Part of a small language model's weights.
Architecture: RMSNorm before each block, untied embeddings.
Training: 621M tokens, 4738 steps.
MLP neurons of a small language model. Each row is named by its layer, matrix (gate and up: input weights) and neuron, and shows model dimensions 160-351. Each number is 128 + 24 x the weight over its row's rms, rounded and kept within 0 to 255. Numbers have three digits each. A neuron's up and down rows have the sign that makes its largest values positive.
After each neuron's rows, "fires after" lists the tokens most often just before its 100 highest values on Wikipedia text that the model never trained on.

L7.gate133:166156171143085110126126176094155118148089142085116120142126143149178128117118120122123113119163109092142127126105110129129133112102140140149140095113150132143099153134158100152112107162137117091146155133159150119154168111175108131123156124117092080106113131108132075086172127138148107112122136132117096158132116148104145169114162114113099092153128094091140096139173112119159140113078132113147128143105114141123117153101156118113135146127157140121142106151094109165121134168115102143151093124162163157127082147086128133129102145127127135120114150120141106129135181157141102143
L7.up133:148106103141105126159114105137120087133111126134145142095158140117153130181118134170107088112140084153145149142155110112087104115119103147109083152168146171126145152126142123130113129091125098110138143134164102106107106098089160091068076120183114104101143126171159108107135169110092113103119092152191166086159132156109165169137144166147102128142108121127132128101109128148141078144147109146128134134132114112083161169117111144125104121103079172124110109139148114135131116109106100162134125154161137143122155088114113120134135150120147180092161130134123099132120131160120139173
fires after: " a", " the", "A", " as"

L3.gate261:135105149137109105120109109119100149097117149146138133149154136139188147097089136154129143119137149130141133120129128102072120143117129125135177109102113143152108173138113152136100125131178151109090151107148104118118158142111086152099128084148103114147135179085139122147119109180140082131110079115137125149099143120141125138140169146138146115097104153094157129119124101126155139091133096132121104118092135092101165162125128118057141138119170103111120101092182133163167082139100184148136109124132150096146103180116118146121142118154117088142120110131137086171088119143123139117
L3.up261:113109107113131122107109153144119150141102136142131159110119094145132128167121138115153147131123147125153145178157135156108132140114148139162102139115107102127139147135122184113174112110158088125118150153125146148084183111135092126153113102116083143120127125127071104139097102153151083127089117102139120134103152124105156151084122106128101179095114106096115150115149164130134132110148098100138097157143137138102124122168141141096114092130164125137107088148088155086125098140123144161133135130151122127162096124108117139158120108083139123124101186111099119116142100115135142080
fires after: " p", " n", "M", "arri", " g", " inf"

L7.gate474:150122081187089146115130156126121104104159094142134128153083190134109144121137108122122122115129118149152173132142145108128140128078137121099127104160132142116117107134121123098136123124126137142111106112116178154098140102180156151110106129110098151113142121117141109117144121135137183170138145106124141116146102089136148082069109130096138104108115098083120140151109123102130114139123117189156165132157154176127140143118107107136161147100115164117141133113132169105093138129139104126177123118103133126118100114152095134133106127166086135143098100136108087097145119107137109126
L7.up474:169148186102127112109141115155147088088153146135108174110143150133104136125136138130117108144102110143154179110093162155184125087124131153107133121095119128076158144139153112138172125112141132138153123171118153133134137175086106100118120140154115147127105114103063138100145125116112135123151105100156071116120167134153130126175095132124121152125119088144126133164167071064108128060087103108111147124113137085137136179142104101079102122102148133154115171135128152154145140138133126103120146129134124122089130108093124146149139127139128138120117093127095138131137163078143134126
fires after: " |", "\n", "-", "|", ":", "m"

L3.gate540:106155077131120123154132138149132138115096136177104110096152121124167124165119135151137134127165140120104141107135133099083110108082128139176080142093124137145145109126136112107159120159123145118129146108124111163102178188094123126093122107112143091110135162145146104101130122168112167152081111074153117130176129149108098139150094143148119159131075120105126111153163093119134135131130138131142132123110129148139110124151129129107127128124083163130140099132131114057140154138138100106129131096098145124120164122124073135139139151154143148093177117130095120116118111103168109120
L3.up540:139125103135146100110096154139111091134135095153122113176116100144130122098116115171093138124114171152123125122123128135163134148090137136123083152133120134122116146081133115137134117157115125111089141096090123146152144112134153083091126106073117117116137112100131116147125154123155154154131141109100177125138162111152090077129179095179127114133125133103147144162077117160100144134158084117131116132155215158170126161162111165157120161147125111090170096139124101117168110109117142136129141135116108140140111126160109135082143087129134143118135139113114115140089155140088150114
fires after: " f", " F", " c", "w", " pos", "fic"

L7.gate319:158168178132102055123129163136113141045147095139132121118149111132105137128114114153096081133139138149124124134120110135174129125123110110137147111104135158115146137075097133114107137181095079108089074115099115096145143114096144149170126146111102185131139110158109129120114128147144125132166101150136161132149136122113127146127102122130080135111178078096134146098143114113100157161091125116112147150134140137149108130134179104129154158152152117136123108124141120111153132105126123154111142145159134151117114112128120136178162083108090117138151152144111161144134150093121120123
L7.up319:125138130147083162142153132151131144137098111145144135149143157162121108129149136129156146128124115074101117133160164149132170145157126136122111136163104149147093101204155114166156122102114150143164112125079148123098137095144116144086125121159132093112132089087115103140125096128095161136113144116111117129118192080106090115109148152070165147131107095085172164089140150137077117144127176182131133091141152138104120129119158115145110130088130154091163145135132102125119100160164159082123167156117170123127109143151133111113108136121129090154122126092167149138129116119103102132
fires after: "\n", " the", " El"

L3.gate483:133122125111110175168106134140127129105135139148104163148129131128163119126118103153141141126077174116171157143081092094152109102091136179157117129115118116152141143115120137139098113095129086120131142097109117124140084149165093102135160106179126158124133122125099124131134111146110133091220144135140111133113145157144140124153136167143130121124131098156124136106130100116122107141146118087092125143115133098137123149137160136153098137120142123136141132118151143167148154135075150083135156099143106100154110114115143086113127138117126127080179137111132164187082106107132131129
L3.up483:125113112105091160138096150134118151111138113124093126160064092153156122158090150130135156137108118111114158137145104131144116099118118106138134098139154125131104103131145146112156131156153170164146131124139097144151105146130123106102110088155117124153117113136144085129141113113119181117132145091121102139132113156130128141158136155140117162145157127144135131125127169119110132189108127122157150139158151112112112148124080121106097134148126141151148160152102130129196154106086106141127143131124139140132136138137164160101100153168089127141094144165145107112089161123114107135
fires after: "-", " B", " (", "B", " D", " Black"

L3.gate386:154072162127097175108146088156150115138119101106126136135124099185169149147127129145161092116139137133167176164129142140130140124128105131089153117120129087150125096109105145160112108159126129133142155133096126165148146170089151120129156136114166139173123133116147107120107157137137116116122104120144125119120082102096082138073130094112154096124152121109133177101175149135086138142078168155069152130081123153113126139113134082175155141159116133146131143143091149115117128108113139102150135127136143158156109128173119105137092133094091120140127139117101132147099111139118147118
L3.up386:094102111157151147179113131081092126138142105151124134153140074109103114142161140156122130117150167153133134104158114135146147131144122122099116155077161085106141142144120159118103108113124105132131140099131099134136132116183069102132154138166135110137098113141131126111145100120107122126154095139126083103122141124107149119178136133116086127113136103129156140076170119085148172130126098078132120088098099095131076124106136133143173131140168144136155170129139135099113126088115063090114080098148096143087084143125098146134125120127145148116130183132129146147156151082124135136
fires after: "0", " R"

L3.gate89:151124202178083173135125151175134138131119125076159128138112150148089109142118127146159119124130136133127152130095161110072133132123113163147124170124148130143178166119166139121137100116148123168128123129127122141115153081147108135190085157118152117149123143109083137128082137104141114125159141092175087155142127129103106101135160116142112146159125101159166143107137149114174085191124113079139142103098084116141120132102155156111150118122146151091137132094150150125147106144138125114160143130134125126093128148126124104103095147152156115153086096140110137129162144173116110171
L3.up89:106118170131121099108140107136129152125105125098113081106126152122113103138138086077112098130077124123130143138104106112148139117167097157114120133123108101151119156161190113134120142109137121112116148099134098090149137140137142127149147161096137134120144164145133133129136121155128177149109135129113135126071061150152105132161132143113143146119156131115128109134162134123122120093136147112067139125083127141112084118114141103180157139113146103129152138102159105135074118156126133118165159068113154143134100140158153112073084156088096130132162112143159172131130125137196126156
fires after: " b", "B", " B", "ab", "b", "umb"

L3.gate66:148119156128106154091102142138141122153143129145139139104092089154138169116129104152146131122096099164140153115146074104101113119149103093139091106129157136141107148111106131102145136131128119122117093130116105173139117073161150148125136140135091126098099096130132104104180112095120121170114150137142121172145139094115148092163156121129155130110097091131136162099144145122151114106132116136145117132109089155146142097142108196109154079138140115110133126145124164175144159130130129145159107160119068123084128143131135110126135107129109098135104119117160154130107153140128133127
L3.up66:193117135100167058140130119126097145110145111190103112132097161181143121113113095125119130121178145114124114150110129170135127120105112102101120141111087129130141123119131159103120119139124155121133142133126128135128155073134128133146135122125147184118132113124113091120144124162102139138156119134127083151149181124080125101168118099126125163159097111138177137124131129118094134150090087106106085170084143145107120174138113089123147147083161107111142141091131172110138160191146093138113125144107105130085112113152137118153121110107173133124152140101135128097160097194096159152
fires after: "m", " War", "w", " w", " comp", " p"

L7.gate416:115128126155145139197108153091072128135136099134147128121110145095096127090107155138183100132131110136136104147095132144095135072129117141121174163126149190154125133113090146139138116131141129097112121126128140133112109116123111115133148123156105146169131137108115106099138144114124098112157113106124142104159146130137130132139116139119169174142142126144138142128104102143107169151159101143133170129120125092155100164160115149124112168100109186123184123107121148107136160087130077134101156112133092127132165136131101102110063149107108140142151121129127129101130114105106064120
L7.up416:123178128082115143100207101123116077140132116137094145144138136105117110091185170146094152129134108097191133154150132174087087131107145086129147111130135078178145127098128150101160119114162139134162127089091103093121163145176140105162147157165097165080121093126142107140135147098126156124150144150148128097146138140118131124139088180134143131127134166124143115131115151129111137153161109096117125154119096083098151129112118124102135120122162121112141107128145156140137104165165173106140143143151152121113131102106096136057128149144182137103125102139142111121138083153144138111
fires after: "\n", " (", ")", " \"", "-", "=="

L7.gate53:152165171115166116125125158153153168106160134127162110134096082111126133085128133128199113151104126126090123154155122117189154133119130137173138090147137173118140111074108167136112102139143150093127139164101147111156099123095175104100138116132149160126123126135137135134120147137097168101099119130122124131121127141110137128109119106135124119119107133101134146090134112124100140151135110087127114108140147168123175164103114114149195109138137142129132160131165168107186122139126113118140090127159072116139103138154143137150125140111130106124148118075142075111122142135109092143
L7.up53:140129126176154145138088128149159117092089092120118106139145149126119163150097137127111124122168147154111141096141147104117151143134150087096127121130149122129080150121138169112148135140139126147104152124132104094113135135102125143104104103111175132107124156111090135162153158096174106141129136148183114120090122118157134106124150124122121100117123152162117118138138150105132139097115108149173166091184166112099150130123122122122158153107152155155147090129129168100065116109126149094157130105125133106128135107143177126127095096170104110165080130139085137129139128142103092126
fires after: "\n"

L4.gate162:145127087116119156089131121149147132104157102110136159133102169135143129123120152149139165137142132139112135129155171164128100126128148152131150121129153143088102152106128161150177119156129078141181082104180140133133101147149144147154123128112118143185141133124128143125106168093145124120123165154100164097163150125158113090103096064134165152137123111137171112115103128138150120107121148107163146104177127152152160139171100134172117070111118123098091093114152079134147108126124094097128138166131148100094128119157139148138098147092086116093123152145157160116088115138119113104
L4.up162:118137132134116128114096112113149150131142139094151121149094116114091123129120109129113112114123125128105137089088161123093120143156145139076162088149104113088120105140096118130107107149136129177155145094132127146141116112118187132190163119108109079149165102137153133130124158113111125120122127173137127080106128109170127113123146176077099141140119154113089108085141102166140160130155166102100116142096109082100134102136101138133124133143131153075093085088123138120095137136119066174132127157140129110136108100117117189154149122111118137093141115141138163100135092131121123142
fires after: " sp", " fin", " sc", " As", " head", "retary"

L7.gate744:148128148132123157139100140137112086089152070115077162123145131113153129109081123166147116137168170131108136157111101127123140123157144133169143106169141139165110123128100096115133112079104156123118187154139139124141114112115131127126105143113130145157156159136140145151146115098117160108118174104163096133128161140150101108121102091152119108117085122098156117104112139154110093132079124102130111121124128094139112158126097146142125182175124105133140134141135151136155118129113132150131125127150088165124097155136120104154110136111117108162175171155103100112108147158146094119
L7.up744:133134118128136148100154137101134081150123152137086109121098142099117120118111126153108148130152101126104127134102114131148094140168151144134126133157153191124097111164145130138144131103117121116122133083104154167174114094138131122111111095117098180081120150078167130119135131124130137131123171143155117145129127109105109145093138135128117113157103142086122154116106163129107101124131150132092183130118166119152115104134161171105131170105087108139139142123150124121127146127099067168090108115121144143125146135097137104128134119075124100169133143140143121099080142212167089159
fires after: "\n", " was", " is", " rank"

L3.gate674:082113079124104107136160177156106134113125153145091135120141155120137118156126168097134145129119139136137117148133142169180113123114108145145120105110089125101152117186099128117063133095150114097099139147139141142137112062124112100123107151102123151143139144105115134135136154133147146140113139116160144138138072132107141098155151173132094106094128130152122140138160138107121108133170069152109109122123092107126167144131129143173128118149167116121095142114092126128097137141152160097117115135122129127128100188148120089158106101116104114118172119116113126121121177111119141139
L3.up674:164124117163153148175122173113164123067157123099114129128102138146145128158062099079109183155135152126126123115144184119162166103103104148146107124148154105151167102174174135120158117126087111131151148120117114137128113080127110150119118161123116164127150101140146154140101132126133130088138133151154130146159109143110139140119139151118164114104094115167156077135145169133133122117114118121110161147132149143121132103136155126133157165120141150110105123092156147098145140158096119110106138130133135097100095103142148101138101094113140152133119117123171144092164115121151135173
fires after: "d", " D", " d", "D", "l", " ("

L3.gate255:124138106179124146095131103148118094121145107110122091114143104122144115124187097158126138139160138132131161154134143128122117103157112128096166133161081107102089106130091111125089088188131146104127107127123129157136120113116153089124158107124134082114134164103122122118123148152145114133170153162135107126138148100131104086107138077105123136147136140126156113135122085147141166033117107130140111101155141102168175141076131149142142094116164111141156158141125133112116125115103135129093133112116140116118114128145083091107144125199140121102136094110160112136104094099163186145
L3.up255:094145112121139097165111098058129137140114153128137103153146142145148103086088141117100120116154106139092088089142124111111121175142119129088100170156132148101135082136116130156155147118106120120159111123128126104140124117145106118097119104148109150141121140115142139153143069123172163107098087116132122125151144122095110096179134130143090124149121103128140147113139125153084140115075145109154120131146126131163169157136127152139110136100113133153123116111090074108115144186112092131091156152154116154133155094096174159081135072143111148125157143143141138077121135154121128141
fires after: "c", " acc", " occ", "N", "or", "l"

L7.gate634:095166147113076143153152123163106158165153132124104149142156137133125132131104107145110139129146109160132129134157131137114120121110121134143145155165121150099168132113121153135131128147144148175122123126135108176128122111143097112119074112114107149131138157134126174111153155135133143147124148169173161152176154149164122126120141150105148129141108129134134098107109078107123077147131122129161134142099133106122141166119143111138160126144123145147115085118069127133087125133133135157127104124125121121151137099141118191139117134099161089077132159118143136095167088146101111099
L7.up634:134104123157151085120115176109106126125119122117143123140157105087138149150128095110132102153109147126116161097157122147128107130142153165148141131100158129110109142119133194110139134120149123134094148148161101131147153116144097111147141152128133159137128118119090139156143193112137138127154110171144125094121124142132150194119088122156133144136134141166129172135088136137115136124105097130110106162060152089127120150139130094103148148137136044082125123115082143157089106126110129150161125139116136101117149130130121159143106121099112147105119143110138122132149174106128111120
fires after: "0", "2", " h", "5", "1", ":"

L3.gate626:132170115133118168126146120160163139119114126116120134123098134151150105166108103166126167112160101152109151111151130169143122108104142107166102096107090151122089131132101134132106137110128094132162105187114149134113132086117155127095106100103135112119091153069133138099100157155109165170141153132103120112186130109180126104124142107083097096144161119123147109125164131204137103134136092141101158087107146165149133167141130122113155146104174114155136121105159117109127111123136175117122127115134145121153158104128112164132147115091135116094113132136114166158143130098141147140
L3.up626:127109153115122130105154131138161152096134136123124153134104097132152102135152130181107125102107148136103144118119201126134118150120137136111102112145103086070119102174053176097127115103079151174121121115139107149140094091104129153158159107137197070143142133110132142136126102151128146126129062127126109115138098122146140102139144109161106101150120125164106134131150106130128080127130175174117094122129171106121145122121141091081130117127125150084122133138170145131146117124110104091095104149150144128128093080116139139129089100169124123117105130106130133123131134128136116111
fires after: " l", " occ", "l", " a", " up", " play"

L7.gate326:165178114145137102126170099161141129103119099125113128145139152137097148102148139161167120110123129150114143083139158092115140140191113131150087133155154141164129128114082118141146127154122116155139159118117146147183124109143133162166143133135124139139130177183078116126188090144133145125133148166120172107162153160142120131157126137095125157134108170122125115118172137124130153119110115138177093124106149129102128156112119107107147115118098117092190164104162159115118153095106119127147160150130133057115115135125106158133134096114103088138149114100159157116108131152148130111
L7.up326:111082145117087137147109151094113109109177136164126147155132140126144154136115139111118177131120116097173133103125169133131122143095100116143120159117126112145188122065124084141116107105108098139087155122139146116128133131130158113098106140130076125135160112144119111152132139160149156129181148090087088130139119115155077141134134156130116090118132149132107170121147117120158091121135137121117110146164091150160136100107143156124169096095105118143125152191138126126148131138165148136155145165094165119157151143141110129157114135169131138128154165164162093096141118133132114139
fires after: "\n", " (", " \"", "==", "===", "-"

L4.gate470:110169146134086128110135165085159110134107143118125165088167135127144138143128092139125159146139144113120137152137137122115101133162109127108155085120146092103161148149156146138153096167122107086162142104076144111132114103167104104156090070111107131097109139134147152130121129131113123118115157115128144131151127092132110169099140134146129119127098130099118099170105160110169102168152142097135135106140169132128125136158144093153114133146137116111129095093136118139187145134124153164140101161107083133129108112075185125131156139116161125088175130108140136106124111142105133154
L4.up470:137161157161156140092101089154144083120053085151149164140114149142116136144127084109196138119116090134167177152104158168129111115169123114124116110125140145152122113129106154097155131156121083095161147115146132135151113110109154113129147137144178121132084127086137114159098137121132150114166126155134169151085141113125113137117130129115080122130149124127081141159114106138141158114113133125113173165146117134092128104156080114128152109123112136149139131149128073161076144109138120152151112130100120136128112134130129149093093123116139113155099160118124149081087116114153132120
fires after: " H", " C", " f", " Man", " par", " K"

L7.gate43:136110122088136102126122102091115141148132113087145167127142151140095136125106124156109120152135122130167117148164159141141112125151168144142141123131121129112121117125154106154140124120179162122131105165138137146173171099165134192101161123134122166118135140108134125139116138115144103138147158112103130164081091134151157117123138135144109128118104112138124123118171170082144140131166091089122101109131102105151151141152159132113135092151160137156138154127177081165139089135124142086100131124105106107127159138100153101108108106123140139088120144120104104087163144133113059108
L7.up43:097115091151133145097128101131124131099125076110182125104168125113122121127072057116132106136129135145115120099150133120132128100146139152133099090117135104116119164141161093129153111167131094114156127168143147129155095088134135189110132102140112116094124129149136158125157140159125139139115101142151086093166133109099127157105127123090136101101134100129136108120171159145122148111123130133161085118109129157153128125107135087128091122169143143121168153103113125142137118147111146144142133159154137084121080102124177123157116133096107103069122143165156081105145086170182087122
fires after: " W", " st", " D", "l", " co"

L7.gate723:154166137127143137131121159164128123108141114115125158133176144096127127088150153150130117155117089134138125134167100120109152105114152155163124132132145083123128162126130168177088100125098152103160121101103155141120092138130114131151122139118117138103119152091153083114170094168121116122073155160175143116141124139136142127080122135112113170131143165130108157122109116142109151139085093143144155119112149132171146153131115141119110125101151135157152139098120157161180134146142130126159115137100127088142095152147083144114126133095100122139084132133113168108126133134176119159
L7.up723:125140148096161127135143118143124138120112150116130133150133105117158157104120128103131123133079150123141118134146132100139120165148153127117170122107133091149165122120146121098112101107128164175135143124138166152122124134113101163142148134108143122109136151112096124132128136160130117075124133164130116138112143161112129185128102170146095156113162104099122169097118177131111142097129107144138098126127135101145148138109173144082135170128114139109092150144143153141146141168123127126105088105088149134147141098103139126167135095140120153133131139108061123120159121104140130115
fires after: "2", "1", "0"

L7.gate555:140127106134138091122174168094145144170177136152122119154178188123145154116127163138103159139139128137114108142092134164125157136136111120129158108144132161151159136156138105174131120132149158129115098121105139119096137105103127135133103101138102078139137114109153169166125099093136157119129156115106135130074150123148129144133143135115136133130133131135134171132102135137151126150156167171139131126123118124165134121125132132100144107131146162068112098127143165107164089104120152126121157136110130110088144134166164114096168128106120145089125110164148112137145140119141133155
L7.up555:100098175128137099122119160144119152133162117151133117159153124123117112091123151106165124128096132145099108132118129124112126110139104101137105125120104099129153169157118166108146123138143124094099135161106142138149079142160114112179116111131129121156128133070129114169114120097121161124157096142131123106133140102104126142169138129086138151141162148109149071142127127109139124153126111111108147106137086086133126101108081139123138100190109089125159136118145149110124137087136127104127166119172124102154080107148129129078131121127069123169129123094117132154179129165108117148
fires after: ".", "==", ")", " c"

L4.gate187:114125137169136106130097138100135097120119105111135092127133162150170141126136084157111162109110110186087077125114106144139109150139142134125136121121158131157096133128088115114124155129135133143134129067095143120120170110116069100108177154123133151137103115115127167124146122120059116120121148151128129119123153129154134101139142129099143136087132170144113104072133096127114137121099137153123106119109137115107100081138090154133155119114114088157134109126144153124113139143143099143138128140126161119161147122106148106140103134138141142132137152141166107140122169159109145146
L4.up187:135128172127113118117136132160149163111140095136106144170098086160099139105091081114102127139178128146102101121174127102130100096172145145113110119127074117085114164153136136138113164127179122118100117131120122105131137108130120132118108151133123118148112146122059125152123169115084134133164150146165132165119116152121142099108115134110131107090172110107106122105113114072093075092136109156094090135134138107108138154100132150145141121128137147125130118138131127126103121131162138130105133145114126130092159130111138135142149106122164132130066113135120099137135107144117141144
fires after: " comp", " R", " p", " T", " cont", " Comp"

L3.gate456:149130113133085142111109132137121174123099149111157151116138153109104135107145114091150143156118094095167159120118122127141169163128133090135158112145167115131116116125144140119125116121138105128169136176147125099133141153160113116117130116152115105135145103144138110109106133119121124161109145129163154134147111121116107094147086159094158186100098125145120178113086139214101161084128130147147120118154107167132130126140108146123072133143186148114114096083146121110087124162182112159090101086099084139093134100108119132131153102113125114119098114119140101149132086105167099122
L3.up456:148082100142094176085148133143111142074110107155130114167091120077118093171123118134106142146109125125124127137119123089136116151118102120150132104106155102140126142110132126175130086118058137094134133128134133083126142093095140094119151144117120145127106111101101155134118119166101093144109165152119152129133072088106142105133159155138173125133120139141132092114177118145136099190170139113143097116108111119077123157141132092136128121110122130149185096117098148134154114160150126107138088141135116136164131089148140138134121130127114117140158127109122149160125089107148118109
fires after: "s", " S", "is", "m", "D", "r"

L3.gate355:150126103090125144126140126117126100128141116165104114122133145095126141126136167119107062151112138131099105125133091133141117157155097161125117146159127144108087123135080113167117137138128127111089121121099136144158132113163118096142121093075154095050105141123159163117093148120147123107134157100143146162139111130098159096121108128149124113101109111107148144121116112114141130158083156129117124088135070129097173137135122136114154127105119126074143084136150099099140149144159123108127107100091144149111125121125100063116091132148133152125136108168106108110092142103105130150
L3.up355:150158121128133128137147157128142130131125094109142131137085103153129149139110081116111150128159076152138137152147171111147122129117124127131140134124121145126076137144089124080132115097104103112121119158127125128148132112085151130168144156090109093108122132099111150122159169134139106162179140116145102102108150127148119055112105133115083112138121110150138111136112162055116146104121132142121113109110154119118078160133114127162136145099153100126149126139130105197163155170155132153124147115154134172109115130117113136145114128116128128131140145158115142139117135138143132129
fires after: " st", " L", " Z", "L", " St", " t"

L3.gate71:099067094125124139100159119184129080090084082149128173171120114126083137137151137154166164142153172116124106148106131102144145141158115206124067147085166135098171149142136169157126126108118097161131094143131148134128100120130126119097121103087138156108106119086096093091136101103118132147154122139130094131144139126093124143153098111086114103121136073165110109146166116124137128124134137107134105095139132177132153132171118121139117110140125109123125095134173148139139104156130145108118146125115161117154154122128159106149146110123134123137147140100183104131114134130144093115
L3.up71:124124105134095148100084122123148111080115131127177120139127118161130140130129143124121122132095155165102109161143108144123138105162146117082131114102108132156097047158122123139120119154156112121132122169200157107121093121125125141103114113148121120095161112105097108077127098120125081149110121118102175112152153144128148159112104164112133134132109118128124086106098102125138121133186107122123178160121162142115097132116136077112097146185152120150140140111130113085108116102138140145135140137130177136131083151209113122176119081128123125116142145115111154087132114137123095118
fires after: " F", " f", " Sup", " ref", "f", " N"

L7.gate308:141131113122146118100146139137105117140159134096119127180126137144070171145142094118168115111127127105153142169172122115090089095080138148130132137138166128110106128095125114180148103107132110121149123159128136144125148162143170171129081136097132101130123099122135140137114138118160131153123154125124154171143150127109140118089109126128141166100133157112109181162108135099129113118067078116132127127123076135109140132121108149136091109089101156160126134102145102147136104143167159137109119158141134156148119116142089131103116152128107166131129134148151130122165103150159110151
L7.up308:102116105126106113156095120133079144110100128108161134150155121121107102123122130158160081152123131149134132077095172147151109099159138150130140129099108106143157114121071137138075145123117163150085147150122127123162111133132128104180132098145130154161152139159145149102142148141097114136122093166164103126120115135113141169138053077165088110116112133137118110071079130135126128131106081122091103117135091139122119107130142089112148151108092127113122162090156132160147142132110139123080161087148146154124098153134160136074113157117094127120141098080119127116148087115129144158
fires after: "1", "2", " L"

L3.gate131:147143143136105140114113113148143148135101128128154131101159102126147101062114164152158131144152168123122137099136097159066121125139175152167112156135165159120151126108112116129155095121118109132109147094158148120160129100154149120129112119094127178129142131137123103127127169115109144109137124133152125151074119113138127128126123166152092098116124108127134143123120154142153125146099106123103148125087146144121186099133131125128118094142115156105087131149131146097151138105128102121156109136125086148148169111082161119128144119127097130115125126160117080149184119130148141137
L3.up131:111158119109082152179112128146135109127156115146085102103109114122112159132167112097107146141072161121125150164120095129169127138102102125121100136078123113135152119107159145125127095122119119160121148145107100128108113107140130157138130160160124171123161128154092127127128146124193109119119150088100158132135130126112116105146140092103133107171147118159129129182143139105146132159147161124121147091143121160164109125085116139144133155122135140134107177076109146074098112128140138106152150092076137133153078138161122111127086152155172139117121143122129141108126148111151130085
fires after: " b", " B", "b", " f", "B", " the"

L3.gate401:172127143164103160086123127147164129098146114122115154156149136141115147116147116131145099112138126158108159152192158120207074115134143117127111123128111115106147095177123081160116134153143065119137114127095100123142097146149146130116131132127142140097125187096140120156159161128136170181118130151130125099108108117132118093129184133160140135144144151106144087165133145098132144108147101157126149123120133166154173151120138124162086124128136087138121122125145164140087109147098182132135110132110152111112116140166115111100122143115110113150129098180147136117111129115130142174
L3.up401:104170154125138115118173118136123099085139208109171143123137167131094136161132084117148171103135141155169091135118164158123149116135073144090143147106123135086110143148145118152135144155118153147128126173116137154096143127141127115177146181140115162128131106137156107082103169124125168133103119156139120151153100147122132110110122134138104097157108092092118120118098153120123134117091155183161071143142143073158136129116128172105156146164107124145143082155123159152135095130141155118137163129126115103152136143115128115140146133132075088112108146152120130165107128108108095127
fires after: " H", " h", "E", "H"

L4.gate719:117141099159155132116127129149151115121121129100116144172129118119111146139150123140120139147132123143109159107160131160145132167130129102124142100121087168161115178122103155117143134123141126149157167150135108105124134136137144165085102105132119078106156093151123117109134125117118170150165161150117103092137130147113101094122084161125106158102156132120120145105107124122157151067118151146124081100135069149141145123146152111136085123140140134127045166119141126091096127134139138136106140163135110164140129109112139129096165124191141132098159139120126142120090136141071143120
L4.up719:131097100153139101174114172148157179138117104131091137146126116126153137137111118134160121146156110114159116091151101156142135096130134151136092156121101135089143083129098131187124156084097145132180135130142125129123166080093158113113110095121115121100135130187115102093116150110116138105084108104140123132085096142135107163118143162110147091127126123168149095129143110125132175107122123108105079167085131164110163143166124087126122130141101115108120158140133125137155144134182119103117098126123168103145101118096124087115113136186128107114160162122100140149082091147076136107
fires after: " L", "o", " X", " San", " E", "z"

L4.gate212:102126162146090139103139134163098138097107157131154116122153133139124151121123160125149109133154148094184148176143139192087176097120086149147165132147111098149139122119141145102130139124145153141183098139088153110094085111162136098114153132141154112085107125087118130118134143102131146129122134140146159093125150118123114143157174121100105151083111130148171129167138137135091164117120178128102118113123099111104132146089152132185177125103190131139146154130153111117132101125133138109123152096094134150130126126117097126111154116139089156129176111117182117108138127145135148141
L4.up212:161117120136110133157091147098121129106113118149128150143112118132133128149170157156142115168106159085119102134138133157116161151144136124149152113126149136113147097089159109097108157132143099110134071127141128137130147161130136120186212113114120119099165141107149153085074117127122134132132156130101116114120110166130133161119139161108098102104102160138142120160135104140142132132112141115139119147161106157094155087125095150104101125144122136183125116164103136154156098120114074110157149165134102156142112113139109099118124135097128083154070120154184159120070104097108138168
fires after: " H", " F", " S", " h", " f", "S"

L3.gate360:113117124145101111138120161138135126127136132108131163109120143123134130142089161097115162126126115133150170161148111173118149148115111118169102143124179154169123138109092099153135080164079127140185131130170193133091104133117170106131117135102120146128131162095102117094158170124073115142163121135120150131108146122172117076131120146087114123101083160113132113161162127149119115149133107132157137112131117141164124128122110111144118127151173128146108131126146127137116136118165142124125094113133163164139114096112177146170140149139105170144156109155146144148112105146114125126
L3.up360:166122092111146123118130114141169170096168108111096133090136134086087137111150167138101167129131196155068132119173125159155127103121130167095104138101132154133115107131101149107125139102117161127161113120162121100121104105077141152098115113131120141153141129121118092093134135105134143148134139111092161141146139138132129107125120119142091115125126138137122121141138147102130135154139138138170158104134114097178090128160102115101091117163153164125107108150147103106108135120156104090136161149141109122090129085137159127148127145118137142093096148134148174138140132159152092123
fires after: " N", " sh", " Sh", "N", " Y", " f"